{
  "n_layer": 17,
  "d_model": 256,
  "n_head": 4,
  "n_kv_head": 4,
  "head_dim": 64,
  "d_mlp": 1024,
  "vocab_size": 1244,
  "activation": "gelu",
  "norm": "layernorm",
  "norm_place": "pre",
  "norm_eps": 1e-05,
  "positions": "rope",
  "rope_base": 1000000.0,
  "rope_fraction": 0.25,
  "qk_norm": false,
  "attn_scale": 0.125,
  "bias": "all",
  "tie_embeddings": false,
  "parallel_block": false,
  "init": "normal",
  "init_std_qkv": 0.04,
  "init_std_o": 0.04,
  "init_std_up": 0.04,
  "init_std_down": 0.0,
  "optimizer": "muon_variant",
  "lr": 0.00923,
  "lr_mult_up": 1.47,
  "beta1": 0.93,
  "lr_head": 0.00747,
  "grad_clip": 0.5,
  "warmup_steps": 200,
  "schedule": "wsd",
  "decay_fraction": 0.62,
  "decay_shape": "pow",
  "final_lr_fraction": 0.1,
  "batch_tokens": 65536,
  "seq_len": 256,
  "doc_mask": true,
  "train_tokens": 471300000,
  "steps": 7192,
  "dataset": "wikipedia_en"
}
MLP neurons of a small language model. Each row is named by its layer, matrix (up: input weights) and neuron, and shows model dimensions 0-127. Each number is 128 + 32 x the weight over its row's rms, rounded and kept within 0 to 255. Numbers have three digits each.
After each neuron's rows, "fires after" lists the tokens most often just before its 100 highest values on Wikipedia text that the model never trained on.

L2.up836:111105111147141144193155122082119174117062092140089118118127145171116086100090064137149147136152078146123178153176147153134118115101127193201150040232113110157110178173151150090139112168148182099141118092107098098146151040104133156109104168136103103145186116041122121101098139159128113127146144134116131159106188107078127081166159084105155130154163145160086153139113155166127117080084
fires after: "| ", "r", "w", "200", "ball "

L8.up97:126081117144154162192068080162096154140137144191135165099116168108131139156166086099142127095107085154146112095103102140136071162126087137200139136110101121084128143127108130183123120138143086104108095140070139161074132109127079114120132150045104138150130134126146101123041156191126156122111128123132124097086101131134116117137175070123168148073150136126151129144110148068127136119176
fires after: "w", "pr", "N", "n", "k", "s"

L7.up946:120133156145114117107133083078151125054103164108098089116120148131073201142123095133126127195138141156194110081144127109118158088077137172191174153134110182146128075133135130127095126084088129098093162015111100136071140099140083104185192114133099103113128166145128109064203138142185153098133069127170113128053104102130059085163186092176175162167118152143135119162103128178142168104093
fires after: "es", "s", "il", "S", "em", "st"

L7.up311:122071115092064136163119159169092137084099104144123155165131106174082142120108108187184103142130132133168120133116178147061170173123121129134172082120123152115143138130079130148146186118127111163122171079079084089135094124147200137154167097134099108141139118177094107148199122145086139160102184157152110114132102171113124127150129138208125126071152150131109136153182077128166125087182
fires after: ", ", "and ", "W", "(", "s", "am"

L12.up367:155160099122073125108134077109145122182153102136117139126120147104065171126108130164126092138144185144170127135063138140141096133122146169128152165144180097124131145106124144103124101104131151107118121207203111132179100152134115117141133116169132110115150072125176153151118105127145070108167124092105106172100151169081101063147094034119103065124092157187100091098098154132174140146088
fires after: "cent", "c", "is", "pri", "i", "ep"

L6.up625:116101114129128134107166117130094093121107138144114087120159104111118105068084147136147061112132151121124162045059108107099122170130169146158124170132082164173121118098153102120108139148137093191111102170116155146155107176185077126083139124100148093146176150108058160144138150129181120090148177132107122103149149116113103099182121113145104107117104098148177146124212141141163098126126
fires after: "A", "i", "B", "Th", "T", "F"

L8.up830:130155092124176107212123129124145120150094126153157150132114103132082104156101137136164084066199176111131089116122088138149129113115145138082125113099153099094182143105147145092130147144107169120174121162130154104122152143112094157131106170135195084083110181101124175104117135105139146114147174147102044139113112052173076146166098119135100132135125094082123098206144131092204078106098
fires after: "pre", "l", "ord", "==", "wi", "i"

L6.up281:132128138169130124197121137105170105187082135173106090078162116085150137136100085083173175120145142101172092063143041194118141096130120136122156100148134117105101141128131167158141136121102143127101096101145108155092115180080086105182124123096118140175094099128106127069112106140101167114108151127146173138096138128120134127101119146095141157092137107148165122144127120098155140139088
fires after: "s", "w", "l", "le", "==", "e"

L3.up576:098140149165149126148119182128127200078179160118107151131061115123127078147155138124128148170092136123087130103125123130141143187170121121114162119179202192157109123175122102202125121181154187133142153202137116168139092110141164092082123143090070169169166145089106123104116103148166166147135142064140112174142153130159118107135116138162135155149103076124141123103084199066177109072133
fires after: "m", "M", "(", "st", "fl"

L6.up911:096155135116127127124112121094059118206107096165129122112104120148114144203121098133135102104170162175102090091119100172081108069173117087185124117146094152161134095121080123134051115159100170154166127130089149142147151114223107100109109136143140111166150089114140163130143115124178140095130030141053140164134040086165125144159138072223163174088099111144144170084098169113157112069169
fires after: "al", "Al", "os", "res", "s", "S"

L2.up752:119128112104126167102153119123097101103083111168164125165194088157136123090137091116130159102109208169159156109141143156210013105123136131133118114097064155142196117163061134163100161151147120140204076117079157122111107065131060102080118134161113101122142102133141109066138134115112138142119090099107141115136100125137180140126138087119168122110135142148120141118144150163156122116132
fires after: "S", "s", "was ", "were "

L2.up1006:149123109150182149146161133114159141146111086168150103140163121130129133115138103133101071154155110125158169149169126130133122172093066114140080148178104157142108205120083111115115136070215086172148078132116096120127152064105172130123149121100085101135067042147136098132134118110124098131162141126117168073162176094155125111138184102148193125175118110159135107138140130140115125126089
fires after: "; ", "| ", "mar"

L8.up555:083184165120129124108100129126121138161112130079091138144135119096104163151101138105101119101157191055152158129173109143125172143114154138145163133068097101098121185125141172154131128105113098142081137138100116113072067147143099105173036107194142190156130152140124070105119095062175148097161113123102135102140129100086161112215090088148147102048125059138126138064121104169175121086178
fires after: "'", "s", "l", "p", "uc"

L3.up260:045157111151130144121132116165109157137126162094142098120125151144172129130117166170115150056110119116109143112160161175124144111110079161126138148097112111078142095139098160185127079124095159153243189129140144152100108134127107119135079103110069139198141121143183092135111124096167170100126097092118167105207105161107131135155163121144169122165113049146143137134129128186156114174137
fires after: "s", "S", "L", "H", "l", "h"

L12.up977:106095122091078136083148123194146112175121167159167152127096135109078194173174106130130096113091139178093101061114116204096133146115126107127175162117119188114138081106093124121121135143104126150174091062125146149133130083129101084126162130142141166146176075143151107162158095103157114121160160172090114097086127093224102124121093104127178175124142102121120113173146141131133154146116
fires after: "s", "Al", "g", "all", "dr", "kn"

L2.up218:086104120090152052115114136178106142064107162155134111155131175148149100099118137153067124164160090172135179136135172132161100165126122158195154071084144144164085153187183127097106160175111151101146169137094108114101145096168112096123157145130168169098106071102172110108156162136139148116151129124119151168108121149137134188078141085122120182128092091123148110165155080143094084137134
fires after: "m", ", ", "v", "w", "inv"

L6.up825:106078123120143170178108135128138155104125163072106082160089197096084129105075103150139168134144138087157138111055128148141123159174177147099085078192078104147141117119100067141109130128085135081164143122140087179112100093117107159016100102163140132136126108102044142138134136102187074120129106106106043139083175130141142113058132101091102051114133200067130121135104150095123119100123
fires after: "T", "| ", "N", "n", "B", "ir"

L6.up5:115102089098111124188086122113118204085147152155133137078105122160166104090132119095080124159113182128114116112094081128111156136203119125136133097102187102143167128121099109163128097163091149147092097151094058138137185168150177048151144126166105118055137131091122139171109120103126173134112102156116112104089188141185120136176117136118167127095129065069107116137144128081142115116164
fires after: "s", "R", "J", "n", "z", "m"

L7.up598:081114134112143097144120114139123171110148141122191122182133152110109115089086171153120157157091138137162168129081058091168178170164109117154056102123162124199142062137143090097118134170140117134114147145142131122175117113114169108170149132096121113076055125145040155128161151128144155147108116132128150108118139189157121126192149106132110183117088076142158145119130111128111147107086
fires after: "| ", "s", "on", "S", "n", "e"

L3.up774:147113163111131087120072115163130103151089154147116102184157155173126106074126122119188149177193174193105140165180098147112156098134104107122159030141136184121133176137152185152086141154080101223157125112127100125158149084118093111136118158101099111137126139147106115132107050126155106186140146089122126165152117133150115100042151099115111135104137108105173125111140109188120106082111
fires after: "s", "S", "F", "| "

L6.up502:045142085166077104132110186078129127140131159172144141104106166130169131138092131080083167102212145175095169105087016140070150109200151165155144090067177153111118156121147130096100084180141126188116079156123116101142125096123114166138154082179134126095116111153067164116144140197162096121147076111091116098098083156162130114156173098121109130127162062108131155184130157202133150100123
fires after: "Wh", "m", "res", "S", "n", "s"

L6.up166:086144138113151173120130119136138110153139132137131099159109125109156175145048103146168123143109110178176104125177148118083098152109123137165125149152086120121139124046145138072137159127186128171126129100128123158133078100108126118102157166089110075141167143160156147179208139099049119105158140138129124048123156084150143167100106108132159155155168105104099112131065227127144100186082
fires after: "F", "mar", "al", "ol", "E", "e"

L3.up243:128129112074141099159123145101124103166033158181160118199166145095096125171090064097199111104149137132111098068139105149142132151127163153149104074113141136138167170197115103157149189095139107191088101119122102117091146148112109109113150098124129173092156148176110135124162042110188146144121124164119105126154104077112120172025122123176128166117130170135103085047120118102137184129159
fires after: "s", "S", "en", "p", "tic"

L6.up158:131121080149184112145119108130123156097153131133152080168121126177118108144087133176091150102159104140112116068086143121111131133136131085143105099115077144167166117054118170125156143152113109170151114128095164184113062082131114169131113126108102107148120101075131149104143101135119148118116155161134133076068102098137149084149134077150126173084133133139186105144225128118096099157121
fires after: "W", "Th", "L", "S", "F", "th"

L3.up977:102100134121155143143132105163109111082124178148112158146152097137128123114085212176149123190195080196124121154205155124071110119135134100139115077095137162168110113113113116118119163039120124160108093128147079144098096166084071138108131124177095138091124119115167133129100036082102075098103136145123094141198123112126116116155111081116109105085082108102128123110130103137183152130073
fires after: "S", "s", "Th", "th", "T"

L6.up487:151169142126113094101100099098164123154129175067106139188129098087163082140117138101113123119079120140118211129075112145127162164154130112180143098154064117099089134128163109130107101161108101122209130134147186101193126089175091118119129108177126126121067136158110136137159197140092185127181126172089176163137106136111160067124112114129154151095189100117141118110113085107155117152140
fires after: "P", "re", "ep", "-", "be", "le"

L12.up257:102131147128115156113104070132108204087150086089127121111111158139097178139090150088131176135163123109137181100100131111121118057152142052163148142084132117142174190087149165139150153135144127107152098161194196142133103150113100167068110107139120131156077067118131141108041130115157163108151168220135102132121139110151154109138125074151161149141184111132105129146106065133185175134080
fires after: "T", "| ", "L", " ", "t", "S"

L2.up970:074146127084110199139140157131123171130145147110108067143090210220105060082142137152129167136178110188092134094139128145074087128153170131133121113138111116117135096103155149151169108184152191115209148132115103093113125062110080146119147124130105095079166088145098175133198128133121135112159131135057124146041180187115125144068105065093120115166148138133117138121103076089110102103090
fires after: "| ", "\n\n", "ir", "\n", "N"

L2.up143:128151137119084112142114062191160108107081138074157142102179070171116098117089127098089176170118122168103099160100158097086128111130084112102145103106127073098172125112132189138153158161073144110130163143117121085104204134137107115132098089155134107070177119170140095166136076146164193061155147158117113137178136140134125163147139145116144126135137104079108066162157167146170127112119
fires after: "sc", "s", "st", "for", "m"

L6.up891:098164177149146103108195099099109143154129180168101119155190096171117155132084166152164150140145089169124129120120176127099209145109137136180124082125073170147116115134067112067162082205062193130109129106149077175078110099056132110195178105100068152175133128147126133103176072125125150111148107099142169068100114112074170163135162041153140124136092121101158138134102043144111175062150
fires after: "s", "is", "l", "S", "am"

L12.up623:149149165135086137129145082138117115095143090132160065134129093122103115122081098183140125101085139097147140106131140102109135153088156143171106196086156133136099125112120119145114122160098147082136128153121236189144102132133146147146145134131142141150166155101124133150118175103095109138139165148141147125138066138123135120145091126109098113166118194116094083134104149090088156120159
fires after: "Al", "d", "al", "ag", "ib", "in"

L3.up408:114168114107126131092180123080123159106189139163180123115117128155121163085113130137120148145157125130096163172165141112163073142144160153125123063140114101119134150118101114125094165172129129120140211101147163088134156103093129106122120134162098104163144112128181047088172126065114119109199201105098089107110122121136135152090134111134128135172122118183154122244192154072153135079078
fires after: "m", "| ", "Rep", "inv", ","

L2.up674:088112116114125146176125125081124092111105122142111061133206179165111149148134122157105110100107158151125119171144066140125158111112127113118135129190084147202088095121153145112126134179232120184157150128121183114083130082081173138179188134116145117165100126126185077075154087132147086115082183167108152086146158105124149132122151149121094136099135137166139137128161166126135136144107
fires after: ".", "t", "sp", "|---|---|---|---", "fl", "kn"

L12.up87:165135104101092184158140119143176097090125133140132097159129166120163074184134096133151154125135146114135181136058144117150164159135141106148053127159148107135134121124117101144070115129098127114141172127126120214143059123132069137105099079192121199142141110068156071145121100132138128172116109134086166154107130106131101131130120083160140098118111081079115165118116143090118159127164
fires after: "A", "B", "Al", "u", "Mon", "N"

L6.up532:133111095126116143151090113167122088110135198046144134140064119095122114156112139119087146129116116114109102154190098104169145141180172162193087158086162165190074105144113141133156133139170179144118099150099153163185121100130166120050151152091120136169166157133090116174124173105101174106069140132095117112171097113161100174116138098091078138089113099141134096098055156119132187183138
fires after: "m", "M", "ann", "al", "af", "d"

L6.up566:079113103102153170135099123186114143119098068105151091118174078170111104131198147118099130151118112136122131104124118148126126100124143158144170158071152102110079218114145122162081098095124103109121148097107158101156108115134070188093115150106152129111113079124169107147122106151133122061163123107099113121166144131144143166076089172145118133167129134132135116171140157088173122145098
fires after: "A", "h", "le", "B", "ang", "I"

L3.up4:096124141113140115153174207125161056149123154130074104159127162109175064090070139173074118096179178112120120152177143110121112131098082093083118095178135113178129153116152144186181104171167110128129104164130087157128123151117128135095169086067138104097113019160153115149214111128142140129128144160131139073175157108170122138147169115158134170119198121132157120107064145120156093077118
fires after: "F", "sh", "f", "sc", "fl", "kn"

L3.up229:111103092107108184058049196134170135076068092146160198138140143187139143076158153127088147179119119123122098142188146167149146106136198136149122161106072123111122171129141162121156121118111120109125159158085149146159110079105085119101098076135123090132137201136140168104102107145099203124127097129084198133122145158117090135107104190131158175068088114136158128146145165087153083151170
fires after: "B", "k", "f", "l", "le", "F"